From a checkpoint of a small transformer trained on Wikipedia: learned positions, 153M tokens.
MLP neurons of a small language model. Each row is named by its layer, matrix (up: input weights; down: output weights) and neuron, and shows model dimensions 0-159. Each number is 500 + 25 x the weight over its row's rms, rounded and kept within 0 to 999. Numbers have three digits each.
After each neuron's rows, "fires before" lists the tokens most often just after its 100 highest values on Wikipedia text that the model never trained on; "fires after" lists the tokens most often just before its 100 highest values on Wikipedia text that the model never trained on. A number after a token or word is its count.

L6.up457:493519491488507479525462528509507495531516540504491487506510443507478467543543485494501511470539508507474522452511525453518491474516531447511482518497508508564431472524509474503491516489498493490483485506483486498418489491546519486530510508522479496485517470467532524496507555509492524493477523492494475466510500496528526480486502475504512495472486510518478486522477440508532516488555470546501541505513475513530477465510493492527487538536527523465498523467497513489517504496510453
L6.down457:524500486455474511479466506504507513506493491502508537476521525507452512501516535494467528441516513523537488538522527526511507483445478520481494511514523452506496506471509510529491457492463478491534526518494489508511480501461518521496512514520527512456474485482449522502503459491498480510515473481550509533470509474503467485535480542534532441504480491509520516480494498524493510485476539504515497444473513501537493487540481529522495529506499480518549475517507503420442481494515472
fires before: "2" 24, "0" 23, "1" 16, " the" 6, " a" 5, " that" 4
fires after: "," 35, " " 24, " August" 5

L4.up143:502459464512478546528476432479501527506512444523519482482496487497508516494501519494531490518455524501505456502466486512465487519542519532486569487496494510519492533486475551464478528499492470506500502562502474488489551504538477508497484507477512453486506544481480538525480538508493531519532511516472526459478517480512456534490494513518531498481540548492473520525492495476487477486455485492507485475486539484535466467516482510533525528494495481522493497506493482494458484516500520
L4.down143:478515515460530540469500503517529498500497466515521497518509490515500509539461476479498524487500487516503485475496478445487461513528521507487509483526503499533495491529536494498479456517502476490503542502505527474485503479516446484493439536533503504487500533483503501512521459546437510490519529506492520502530505503494484516489487533480482465445526511500476442535464519512507484496523541433497545508488490488592505487517516476487465529469541527508490481489497532525468498508525495
fires before: "1" 32, "2" 23, "0" 17
fires after: "2" 76, " UEFA" 4

L8.up374:508525466522491526549505474477486472501486475505504485477504527510486533536497538521497473487519531464486532502533458529478546492521514484489501510473501457506492492499497471475481512478429470544503510529527433486512501464471469526510505504506536516501514512515489522509486532514486489489509537491526483486476522490536514477544525509481521526495525513508505526522467486491496505475471502502463487500471514543512463451512480490511484506527511507507527513531525529440433478575454499
L8.down374:455482499474527499428487467489534510466486494539499494488561465521543441476524492509502527561516537510501513559499493472475500473492512509517520519502517510502488543507504480513500536499504511454503472507473504487540533503488481485474479531445482496483507498507504498490483423504524539507514547514496514502518469493527492466488500485513509535493530487533524462501522545516492505529511541474493503474521515493486478471488499513496500502462505468487518500497521451510518489434462502
fires before: "1" 26, "2" 23, "0" 14, "," 7, "ootball" 6
fires after: "2" 63, "1" 12, " (" 9

L6.up90:485480521502463510506465499513480514496524505529467497500521497532462507520529473540538504509443492484515522483486486433510541528492516534479514519492503496520475514500485502491524498497512480496468474507497497487526505498474514477472498501521552466517496531460478519500474529490519521436509469555493481471481515476501487495550469539488509541512502502477494526513481577506517463428506514513488496509523536519536483485517508488488503537569519476446496524482518521476465502466495501
L6.down90:520497500488487505535525487491513555518555512467490503494479508505477500520492484511467517499537507548489484527453500509480496497469529512518502492479497510535508520498444483481552546498513482560466514463487489459496488462501513535508515495473507497509534516518542518507470419525487434514505503476517513523498500468508514475480499491501496498547482463471461480515474511510485478537503494502444530477514528492545516500545464478525533506484487478472465472517527510529504478507469532
fires before: "0" 46, "3" 6, "2" 5, "ublished" 4
fires after: " " 62, "0" 9, "2" 5

L6.up52:542515495478465478454489524466516473531487497525512519550449506467516500496477538483513489534460479485530497503485482516537529523490514531483470467481486505536504500510508529517458490500470496489500482443481498505525454479502525510561489506468512496477463517473476538503552520507511474537505473471536468531518462484506496512496476470552537519504490515485473480491470521468463520495524499526513475430532532479499528514498484518473500491490499493534540502499522513541456515480490513
L6.down52:496512492495529496505486514492492483466493470469455522464489485527479541463497475530533488503521472479491472506465489458482499499458505515472523490506509493461498546520470494485491523472505470492503519499491575506555509491493508507430483494518521512508489532507526484508478482506530548508502489437519511493463554484511460489501497521486539485483484528554480487470476508513514513541522577475483523510548490520502502535529539495493527515528505479476506540522500485528505504480494454
fires before: " |" 22, "." 12, "–" 11, "\n" 8, " |\n" 7, ":" 6
fires after: "2" 27, "0" 25, "1" 21, "5" 9, "3" 5

L5.up617:532508541479505469532538525453501526525464479501475515573493489481519529524492493511515497445487453454549470504476471465510516525498477522523490503489514539518476530518527520507467470464528513435481506472453493511461515484547504499527503494471487514488489497503493513515481529520511474545480480493468502504558504504510477507512453505517480506470514569485511482540450486500486537495487466482506478460515501459511513502512527502527483510504503473475520523491497515538488511492515509
L5.down617:475496515514480451470473511524526474490509497486500503475516493545519510456493449483520492532505464470484490489484523506536477507477489494459534480507525518530522545521512477514506506496486509491533482491531536502533543477497502486508515497488482511515461500463515473500506496493448521468497490481506489566468506509479519471503483508512525487508477529510470494449514442526512497528550473497497457510528479543513512551517511479462512484548529460510479525560510520538440496508532473
fires before: " |" 49, "–" 7, ")." 5, "," 5
fires after: "2" 25, "1" 16, "0" 11, "3" 9, "9" 9

L5.up472:471489539487470515508477474520504472512529488528479490509487505479517522463510467530475447492514491516518475513509489511513455531491513494459534491469497483520533507492510503502497509531512479530532447497493471518483498525501492485547516518495477468518529478519510519527446491508558504491509446487524493528445497504548521445516523492512493514552480499484540502493449491473539473494555516485458524491481498518503480493508513469496509548536521489507542470553527490459461484489491526
L5.down472:472461515484497496482458531547553526522544542528474533512513506537465462502502461491521503487521497497463498523496546472536488559450464498492492496480497533491496448519486487468474491549515483481480524535463515486494487485512514469491502469534483498529508519467500484523489477490518523509470527538545482483507505500506541490446506487501487506530519495484509483495513488503493439504530479453511479507479511508512512507534484482499507468525501457445497497526489478532513552486480541
fires before: "0" 41, "5" 6, "7" 5, "2" 5, "6" 5, "4" 4
fires after: " " 48, "–" 25, "0" 4

L10.up339:480458475478489528542536543494527514506495494520489470488496500470476538522505511482525483500497458473477474478451510513468527497444496535529494466533490461507476487546491493503483510488466477507528501483516514496524471510545483525484446441476511527493501476558494492526446534495502501522500512525484489534538521508496505507485478516494575533491498493511503517526423480514492551498478500503517505504488475472494514532476487523533480548504501483474509529476504534509500515484466476
L10.down339:491487547535514513512481509478521522484461476517511511514453494469494525523531484486496500438520513494511485524486483520516516484471492526531473483523507468565471534489489491467525485509528487516493504465503479517513533445488506499489519530437442516499497487524482487505484488482466499534537533489510444497516532490489522477476459495534470520548531487447481495509492502476530515523488546452491517492527473501505486541514537522459541489495509471501520526473542462484480523508504505
fires before: "0" 18, "8" 14, "7" 13, "2" 10, "6" 9
fires after: "9" 77, "0" 19

L11.up531:527482514545484484503526456504545556508492547485494463497513480492503521507508480534479489473538516472492496516493478477509505539518503485503502505514510517509474510494523501523481501479525514487527484560444454468492533484496499495477496495498500485480492478463486501474490504529540429513549490480465539533527473484512529505503470494479521524449531494474522492505508559482458506503497483510508483479482502583510509461461504467487501490518509500499526536484465494535458492505448471
L11.down531:479510477551548465468455493463495518494520456510515515516542468506453521520507447479508537523512462483525464526524508531505473499505522452496525481483542483458484511468486535517516523501515497501488536465548512493490501504502504489501528493525511497454499469463505506460524535480549495445508501499511537508510510480506490468497498478512503527493503545521488511460484475491520503494510524485492498504517536508425473471528500453520492531507499465505499504485544491476490498500562530
fires before: "1" 14, "3" 12, "7" 11, "2" 10, "4" 10, "8" 10
fires after: "0" 14, "2" 14, "1" 14, "4" 10

L7.up512:549541497500484523511475516459490509493500508559474464508460565494557539527502485446451535568495497523454496528506476486483471509458486487461506509514503510482531494483549485493531487509471500486536557519505492480497512481524512509536507530523473486459496525511461469532521485520486506508480475518461492511503522497467502506495503526515481523500470471551487522489486499482505510469514459514474525508495524516522470521521479457520518516505498477480485475522488455493518478472493476
L7.down512:467466487470454496493536505501462484517436487514514535492489421519526485509510485518529496507494506498500518530497530492536508515505527516508456515500469445468488492491421512488521514515484503506479513503514492521479489517492453486480500484490508500538525504469484524488480532521479488484527525500472528465505517504542505518475489566440561494557501505486453506503491502521527518512506491500530484511526509507526507488512540513506487494479510437488488509473491479512464474545519534
fires before: " in" 21, " to" 11, " on" 9, " for" 6, " as" 5, " by" 5
fires after: " was" 42, " were" 12, " be" 7, " is" 6

L10.up31:533482502453531481505532475526526526530530447452506450526532506491486511494503495496484454512517522460498518496494468494473481481492496522500549488555510516519485519535503532510509472519520470505520490469500505473490520471484453510475504544488505525518478470531476526506533478515505467457555520507495493482501502498492501484493470534484499492471492497477517517518508418528477504475562485538458495496522510518458507513462484503525469517519478558517480489524495486505504501561510491
L10.down31:453547513523514507500477480497489472579465473499511483486515504495505544475491516491540452447501503503519453506497511498539474514539505494459483492460532476500476528481492508523524572506489514514478533484464495428490526492512488537505487512478507501560542467514483502524460477489512501476544517485492502491505500500517482529481474497498492494514520508504509521488486512557499524495463488527512471512512497564487488529520440498525506484505482509474517478493475531529491473502531480
fires before: "0" 25, "2" 19, "1" 15, "9" 10, "7" 6, "8" 4
fires after: "2" 41, "1" 20, " " 17, " in" 4

L4.up137:480504571476488499490513492504549521522489538527475535499503481481511542483453487492487539512464489478542496535500519489516532540467502543485476480472449542505500487496510517490512522518489511489478492483463505486493487465502492480506456491512462521507504540472510516498514488547497506504545450512488470498525499525514492530498476539491557512463502465518501456542476495538490519483478495547459487493498519477519509468450522544492486442500500475501491513542481486487477514513458526
L4.down137:473518456512509534548512482497506534449505507521553497501492446510515451484508506458536515490528476506504479471473520517495460487477500502518486465516531496516499513515493515548488508497495486497528471451472505496562487524489536512470491536558536549486507467502496491480493516497501486501487513469557500475490479495515486555479446495513512485493470509512527513513484503426464529522485526481474488445533505488514498534500493548498501515473494502484493492490534511537456510475494487
fires before: " " 31, "," 15, "." 6, " of" 5, " –" 5
fires after: "0" 21, "9" 11, "3" 10, "2" 10, "8" 9

L8.up576:513463502585524533499508471506484532493474483534524478456515487501477541482504509482489515497472471498500507506541523504490474494486531472491535502482499479519497496523508463511488520506481482447529510534524513466475517494506502496508487503463509482547496499459524526475564532500495499522509571499534458483450508502480483478524537489475519504532510510505474536563466533484517527483498484501481476499484526467484466486515535451494514506535451502436494509515508510491512496491509466
L8.down576:490481452541475465474505539517484498463510473545517517518497528542499485489520486468519531488493525502564499530476477517457544516519561456499527473511529499501439549526491444517447513457502526539497460503485489479500493505515500464544493508496494528524514521490511485500495466512474520517500503502515489499479512502523502518483511508462464509544467504495514443510504472482517481515491486459501524515516486490471481502540550483501493498495483516544494491471531519514487459494472540
fires before: "," 52, " " 16
fires after: "1" 46, "2" 23, " Sh" 6, "3" 4

L10.up246:513481513492500500522493478524506531548466508537506517522495495480473509520508518535508488477510474487505487529525493486544471483475523503494444456522533509508455512498501485507481456484545492523516483442487493455496517493474455514455523506461475500549503503516504503492460477511496490479483469554502483528541523480494520500503458468488509486500523519436574560483461509546478532478516507515510525520530485468481501538478486542517485464514480529515512500515504504499504497511465527
L10.down246:524546479531509475517498540481499491554469493536499479483513474499561509454481495492511506508482471461538480504485512440514487502517494508437462525502537444481523533504469483519481496504524495514484498482481505508447481498494495567453522513469470507499524489504520495523526467467490527447553497505518467511489542544493530509447493479514491520510532462483497523499511523515507483510472497514507489526487504548505481475542462503502563513487516493497497512491508500510508470481520491
fires before: "1" 19, "2" 16, "0" 15, "8" 9, "9" 8, "4" 4
fires after: "2" 37, "1" 31, " " 7

L7.up199:509496522547495514479510510472484490478478495504532467466480516497554477529494547492503536526486488543484515498542484537488493528520508470474499517490506493492552539537477465511493464510521523493513468506425480470487485510503523534507483486485454498453526503476494524506462516545496511462471522523482485487501489484511482531481503515435476496508480509502483518454482514528515496451540520476476558428507528506507539508492491500491449499536490508480495543516506520526488507509501494
L7.down199:487512428478503467504499482512536496499549520509492513533511491510518493509517427486553513547490530466489484528535516489481444516468502492491457470484520500464476533508536455485472513483536508513477515468486495533540506476531518486494521496490497538481517452519509494476483472499513486510472495476487486481503515489480505514484480514561492519483478504495481491500491508519551470493516517510470531542493477549541473498500497509477477533465537549483497499523524517465494547468503457
fires before: " in" 15, " to" 12, " as" 10, " on" 8, " for" 6
fires after: " was" 14, " be" 11, " is" 10, " were" 8, " res" 5, " been" 5

L11.up163:517492488489488463517505496508472512468497492499479514533515448543503486500496484514489490503491465462501501478496491470518485491499480529516523469466551481487508512488548536520487522485479482514483517462493478534480533468484518508523493506478495529505518478484508540528524521505500494552471455457516540541492493466571435520540532520516501539472534470517464483506495476520510487473468525467478508439500497471515491489507539486540489517520473508463449533527474490525491465533502502
L11.down163:481512447496476474517498492510484487445536493515497501462526504532509487508527448510518519527489517522523555440470522476501468496494495525477528513480522505485482518511491490497453533467450495515473519493507514510532541508500496511490506472506553517497494503486539539507523514484495466486464530486495500509465504499527505545461501520435514467509489506519476494471501519510510505450513445462561520497466503500486494548483512519540518533506496524523469502477493440510536523526476501
fires before: " |" 23, "–" 14, ":" 8, " season" 8, "′" 6
fires after: "1" 30, "2" 29, "8" 10, "3" 9, "0" 8, "9" 7

L11.up55:479531560470511504492466447520489448534467484496544498501499438502475558509502496537505509481500495531500500495533499503489522497481533486465481495512519486546463494555560507469496499510474458537512472492507521503481527518494502469500505524496519501468457481490519483462504488484471492523506492520470496484504483473474476465469452502523493517434544527488521497504472518483490494521477501507526472483512472527489548510501503486495518500502491540546520543531495557528490467507497485
L11.down55:499516465506500479513462470533483524517488484521476488510494460544531451517479512512488534499496493498507510483470501519488477518487520527506504483511516492527482512478490524474537503535539484517547526516532505483500480494488478543516525492506526504492417537507510484507507473532487508404498494527486401506495529487501505496527491555520526483511497494498485534482485468533550478472479538490502476473541528497499482493484486501503473477521534477525486457492496503508463513476475508
fires before: " |" 30, "." 17, " |\n" 7
fires after: "1" 36, " |" 30, " " 20, "2" 4

L11.up119:422499487524515484502491501498523529485467522541491529506465489506523513483514515504488483492466537471499519530472464490478502526538481527514528519500511477522499527503488466488488496467476514468425514498493517493478479521522513463491494554529553522506483482466524505502488508456464536527495464533524508509490508485514488463531485465501532492513473481514509476517457501519484504491471541502534495443545513496498531459487498520488489504522488558520434516523488519485482515559501487
L11.down119:537512510485532469519482474495493519479505446456501495521512515521517508448525505528519548482533515520526490477495509499488524487495508479514488456516516487534482499477460508493523497519446470502547507506558498440536545484514539553489495460487488535492528510571467509460477519477500476518504513496554482475457524545480493494503513481507500488506528487495485502477508505475470480465489489553501498493499510492514510536480482502474513503483509470505490498448516445490515549509478469
fires before: " |" 34, " the" 12, "." 7, "," 6, ";" 4
fires after: "2" 24, "1" 19, " No" 6, "ú" 4, "0" 4

L10.up239:502485521474520545527526530474486519542532480488474485528458487469481555509502514507500531504436457506506444497467473486487502505478501492488535493516494484508469506459512475503441521508511483478527452482509514506525482508504490508497509518506528530536527543515514516501509517467499439499543500494496502516445488517543476473518455536526485484515513505469485524522529506493499539490514543499494546458483510493477520487464502475516513454543480470524528550493486486452496483504482500
L10.down239:500471525486526552498561488497458541512490541529529470495511443458528474471505486510484513502546525479510482446532468529481495504559495486505459524521516502557492539497480507535498494498500527498471484490523468483510516480475476470494504524523497487481518461488455491509506508494511541475498500485483530485488499500541501505499442498535502516511491522502503479492503471528524518514513470527526510533499535513465467498507502495473458487505500562474536480469495511438478493479528462
fires before: "2" 19, "1" 18, "9" 11, "4" 8, " " 7
fires after: "0" 30, " (" 12, "9" 10, "2" 10, "|" 7

L10.up193:502479469478527476456506465526538465521507473527459513496496526528486498513476548473498515560485496517508490481514476481468485509498509471472498499503533520487433512479509528496475449516543454527528479505463558546481478522503493453509496533471505508492481482500514482499524476477507481488494549529499501533523459507527552491531468450500498471514539480537471494474527503518466548555462515525508492472506497479500473501497497495502506545518528487510507515531482516518501493509474499
L10.down193:516545497505495462470523501503553478510513490539503520498473472488487493478511499511508460507543508531541533529512479468549489540491494529496497486472505527505500470470491496487523549461489501490491536549478556506462512500510486474515470433528520474465515496491512476471486488497531480488513531496471489523513483507468491442475528476510484477494533495518485467495464506536531467579516538491454500477521518462511524520507493504547502492513517502501481505461497457475509507502523473
fires before: " |" 44, "6" 5, "7" 5, "5" 4
fires after: " |" 38, " " 14, "|" 8, " No" 5

L4.up384:504531504454477488502481471486483512505519480472527505439504524446463518501500496481501520506517474493489504480505506535512534530471506493492487503487460453529509504486479505461479502564535461519519481501470527550507529472493495515491479504546508528514498451514470503524462490535520501509535500495457522510512503514486524486511498518485536503476528473444516548470539492477525443535482556510462521522514535490501514502528490538479515494512467513484528503537520470448519474517487490
L4.down384:486462545549506481489561518469493466506496514472491525471473518434556496502478464473465511452461488503510503489505508540541493493477517513533531515506556509490515499497496462468476493509487555535483515499463477516548462507514499495486471523529504484477487526517535466507488486500526525515522516486477508485493482522513536500530521478492510476514481536489463520444528522516502476504487527481487506454487493517504544454470501471468505507514515499513524474559498462529504523507503502
fires before: " |" 52, "." 10, "–" 9, " |\n" 6
fires after: " " 88

L11.up112:539526516490528513521499502535504495490493504466497528545468489525553547519485492520493507485514465478542490479533547492484519496480493478494520509520517509529503521475493499495504468468491478502474489460458513498564520448462459513450531492526496518464509506500473525501498488490505478538504471489457492493501487467506526562493472477467480483550490529508505542515526477510520457517514518502462504495492519489477488488530487464462478456512453476519555523501479533469459475511517516
L11.down112:482486491527514470517501488517535495523513457483491491505521517472452480483496479472470485499482486512517527451475517538454475486516520497519483503514449507528512470447477520470533546508507484475534481492497499482509514535525470481565493456498475497475492488532499491473484558501461565487533523519530491522511492512483473508504544529525525535478491474502474446488512500501547488502483489555521487473475541511464498546525482507488463517486489470517479512511531502502533492501538519
fires before: "0" 57, "1" 19, "3" 4
fires after: "2" 37, "0" 29, "9" 9, " " 9, "." 4

L10.up321:495465479447506467475526496518519547500473463466494527543489485528520490479482508484514516500490510515504522467485518449555522523517495519478529499494540480493501487483514503497476474494504482488450508516490558538519540474488493479491487466501485543536552418494520472527526498500505497514516496494507547529541505448511455507504539527491505529487494495507493473465516504497507481504483489499570465496504488459481505494519494517522497483510511551445485471489509515485506492552499481
L10.down321:510525433481515499542529484506511498450527513531507475485467497498539489477518537524495511546489529478553515515481493493468492452538555507559489509501512518541523525486517504495474522514472521479483481510486463505493494517524514462490471496502509496483486511537491517439496503479488500475497528471436507519472458465528522527510484511480480508487461492502486459476499517501512550534525460448482518549497487549513480510482487478541492535527479486520501486505498497521541485494510502
fires before: "," 17, "s" 12, "–" 8, "\n" 8, "." 8, ")\n" 5
fires after: "," 41, "9" 13, "6" 9, "0" 9, "8" 5, "1" 5

L8.up418:489460508518486470454467464495483481511471459536525491511485496489520550519480465488528544501528429469492478504478461496470511518510506541465508465501453539497485489495549515483514500504519508480525497504477535506508496523487495470478482511469502543556515497533533542449511511470516489529503486476479525480528502496512484486528524515474513512526528526511517512506563510479532466477523520490459500500546493493454492514511484476490520484502508459516512542528514515507530476482442506
L8.down418:451493520475490512507484538523516504479473527474510474524505490504504508473515496486458525504530504488498546497547541530457504453503475493544523516498487476482501495539467499531501491483490493479536508500534468556467512499489517501524467477519494500469481500460514432489483526523493506455549523531539503527480485487507530463517514529511479486488483476535498543482498465491508456507481512497464477540470526512518521491503490519450512530551564495463486461495480545481495510516513509
fires before: ":" 32, " |" 22, "9" 8, "2" 5, "3" 4
fires after: "0" 46, "9" 20, "1" 12, "2" 8, "7" 4

L10.up147:525478500499490523531494440500483534487525504531499493539533516499495568495509533532513465515555483473502491526460508509520472517498478470490559509488477489516522484508473485480507485513503486503534493441510469509501509499437485473508489489507483500476488526500477459523537495521529480498499510494495515453470500493554458513518464527504484474496514539500520486491456478524497488501565506453539549484501460493536510436485523500506494493534474475503514507479506470485466506493541488
L10.down147:490499483475503494506489484484522527510500505504518522455537533511478514462519464496541523501539475533484496493466533536510485490506516501483488496460511534494545518485469498550520476484460523456432498496466515499489500501519498472555498502523467491529480505485475503488469476463476546470518524533468522502525494520524506516492483487519484500525502452509485493504455484500506438524552536537496506504502498479492512482529467498483576511519522473515523498542470472497517471458493547
fires before: "1" 20, "2" 17, "0" 16, "3" 13, "5" 13, "4" 9
fires after: "0" 64, "2" 22, " " 5

L10.up254:498482493488462454513454517528490509520498488511472474505489523466503518521480499502546480525499492531484523530515510474514507496501463516500497489491476469497408494540526485517515470486530470521460498534488535527502490491505502512463510500489500520488434469519511520488490514463514520520492533479520482541472454461491473532519509478493537486479501514495540572501503511520485484504484483497534502485521499465517497481509536490466479446514475507536500485523457517527565516558483499
L10.down254:509549481466464483488518456473496507510438502499497485483461502495507464509498477529496537480514487494510536513456504525448498524532461485462507519482540489569509485448497472529509515459489514504507509507469522524466511544506495465524479520480482479482503478480503498486507531500519540508545518492520524524478507511524561490441489522505508511476522508505499492514541514518480526569482476507508513489462446521513511522503495433495522502479514519469508512521481503488504495551484503
fires before: " |" 40, " |\n" 11, " " 6, "." 5, " Pts" 4, " Final" 4
fires after: " |" 35, " " 15, " No" 6, " A" 5, " P" 5, "|" 5

L8.up171:543490473503477505506478506496549572485520466541498486438494551519493491475544522475474503500485497438485502508532503493474505463483487442504498455492466462472508477538465470495477499510466489496531499493480485499502510514516484497530457512528530498489522478487490487508537492529475509503543547498500505491491507457530516531508521500491532539524505472542488514501500518526505492494509505515515476480443479496482479513470479523479524460544491499516509510551530547509480520535489457
L8.down171:497491487496502555483491487480489517517517528465488481520476487523491456490543526467499542535491512489479524532463503518500509479471488522495505478514478530480488486528486456505480497510530561495518455511473509533520447494481489513511494482509498484529481519440534509489533520459488481534486500517469525503508499515503513506522475468457538562523512490504523483510526545500508514492510563523479507492461503477492504506520471485481509459480494489499524512502551509526439500435496432
fires before: "," 42, "1" 17, "6" 8, "0" 5
fires after: " " 53, "2" 14, "1" 12, " age" 4

L11.up308:514475510528488520463555503523527548510480528505537515524519535472503529447531463495478502483527525501512487490498507467510501515495488487500510502499461504484469470488525511492472522532483514487510493537470494467521458488560517476490500461500514490481479485481479462542514518561521463491536473468506512528512489489485544495479451552528540500517514499499525516563460463492530557488522511509507490479504502480482473529448483483508478486498454493466515500492522509469504514466488473
L11.down308:480509532515529503501544542513502530533563473539450521501494460467521457507480499511484536496519453450528506478485460476494506528533485479544514514500493493491494506498509518495527491581490488505484458496503505486511489464448499464484538487519483483481509465494496471480512461513487537572499502449516526473530485500525507493507519486534496524539542495459509487484481486522510488515505499484492452538525508487512489480509453527504495507499478500469514520512475452509485519517472511
fires before: " " 32, "0" 20, "4" 11, "3" 8, "1" 5, "7" 5
fires after: "0" 28, "1" 22, "2" 10, "7" 8, "8" 7

L11.up341:527480500477503465518498495461538498486545459543501487518516526531436498532485515529553483539550505471501527502474535512479502514506498497467507508507504513501505474479492546497502518495500478472500449482493517455474521488474484494545492492491492479515447552498499488510497506536498528534505490490526514514454512453516474479518490495499505461519494507471537499526517490539494527492480501537480528524502486470523533480491471506522486502547503448474469480482497571466481465534528461
L11.down341:479509458525503494472448524483539504470509554462491518478461491492506521523515504434488500494511512491517506506502484492436502508476503512498491527488503523473514543478540505496500542524534496472492493493529488479536490517480506524557498472506476486518546532525495513512516511503489506547471536480531495510518511516466538505457497456495529496524490482516454435510500534525490478493510505503506465443485458465515458465525489529545495502488505469515462468510513489495483542501464515
fires before: "1" 40, "0" 16, "8" 9
fires after: "2" 41, "1" 7, " in" 5, " " 5, " P" 4, "-" 4

L6.up500:478486504449540481467482470491481510509482519527455556501490493536516512516509476436499502512508502509511500485536518471487512474489497471568509537513536492512493505517487572503502478479492509466522510495503495478451467500512529522488505465497477517461480503476526508487496483483496503533517466529500487487493458529499535521498528445541515467511499552516488517513455432514465506507512545468541549516521506464496548489505504484524483529492502522476482492495483471470527507502500494
L6.down500:472494455512545507461492533539527532518494472496474500511506471581466524483512496495509485475511474514512509496538500486482533473509534508539478490463498498499525478546484492518506499474488506495488537489456491463495498511507488485490491523529506500447494483466522515488499474464492533485529486462522470491492490534472548527477494512491484481534450531521513540493432509521494519530500494523501479515464495507516554507451502505486451523493539501528532453551490494512462496530497483
fires before: "-" 32, " the" 15, " it" 5, " a" 4
fires after: "," 56

L7.up194:475504467517474516497503481462490475495500497521483500513499497516525539532499502495458531522467524504487555507523526484453481524517459463448489536473483451487522550504514539509480486538534509462512510490518526504462506485557484463487535490479476474483478506486465487491478519498518526539509506465459500520471531497521497482496549524556507481474506508548517506489510516528486477456495485486512525461490518485501501565522483506468470441521537531496511481515462487525507511483498492
L7.down194:483515484520511526505496519490518440492486467503452476539534507502497499489457456509524521494495485491495476527500509496509493478481536530471485459543478506483499487536514549471524507519516501521464527499520505544510532521509432491504521486504510447486487484476516489480536510481500499532492483483543505487557446483509494503499451515461530506502506468527489526468482474508531511505500490545477478542537497495517481459469533491516543480426548482503490533477474520499509492527523489
fires before: " " 31, " in" 15, " on" 7, " to" 7, " for" 5
fires after: " was" 44, " (" 36

L11.up484:541493497501479505465487505517515559476431507579495472565476507510497517522522491499523516498502517490488491521449472488535546499513472499485481493518492522508499524489479504521532493498551517496531456452444513479536488513482472504447491481491492461499539502481481520525492470480547532514521471506476526501525517541506480483509473541498499504532510517489504497508454463465522470497508537515495537466479492528521530481511507493491523478511486523478467524466494472466486496461495502
L11.down484:530509465510514505438498489499513564515482489533531462539495520463500521452509485521493532509502524477482506513501471495504499490468520463531504560510494478496500467514488521500546451509531489519485504523526561454519426476519494488544517503484471503512491512522472497515494525508497510483527497498468460508500478528538489514473517515530491495448533508518515517521445482518481476509482549473473472524498506502502524444492501526489516488483453508442514516484506531485500478481492507
fires before: "0" 14, "2" 14, "1" 12, "5" 8, "3" 7, "4" 7
fires after: "0" 66

L4.up559:508530483454496511515492477461533494494507448487517528476475518487506520498513485481500514501520491490489497474552470506495513520491475491516506497484519522460491535521543486447518480517509471500522451519489534514522509481486496513491523514507468480476500498465456527499525524475496490545491437463459509505547543520528549513509524464514470520466515527462479522458460490507540468546508478497478502555517505501476542502515501540490521489514469515505472481553442481497485493530520475
L4.down559:472502503495499457495474508482575484489492470498469481452470490469497531517434481482496507498495461512491514477496494526513553539499506515525519510514534486525522520518513503487510492489506485491542515498475465562479538480505472503524501489531483565502514520498464504486489483465526510558484479541516451529473506535490520513479505474497502505510504529524509462447535467493499494513474532503470513524513472471495528542489523511488508444456484519480515514515471495542509504491511449
fires before: " |" 25, "." 14, ";" 8, "–" 5, "1" 4, " |\n" 4
fires after: " " 46, "–" 12, "-" 4, "m" 4

L11.up218:508493528537494470498511510486492489480533504522487534463496512518520500488464530515559505515485552528495513484504522464492541496478510540518458497508515490496443494476517466475501521462515540511495482504482511459479493494460461495560492477498511481480494503481483478503504511557523491514503454468503495538527481434498519525494469490484542457465525536552497487503492534510496506523532487485455450469503496495486518493489512536544508492517485529489476487564506464507472528504465501
L11.down218:533499496510466521490502524521491518531490518451505493518476526527474515492501494491481553493600459436495454496493505496497511522494446473473503508518494510541495476539508548492517448546526456471515504459488501519511500499533532506489537483481446512486506495521485506508489508493453519473501508541480504463501512545497492484522504491516463511515521512441507533503482473451526518513468504499483503520520507482496531478509556504515457489494472458499512492506511486500530515498513512
fires before: "1" 18, "3" 14, "0" 14, "2" 10, "8" 9
fires after: "0" 24, "2" 16, "3" 12, "1" 9, "5" 9, "8" 9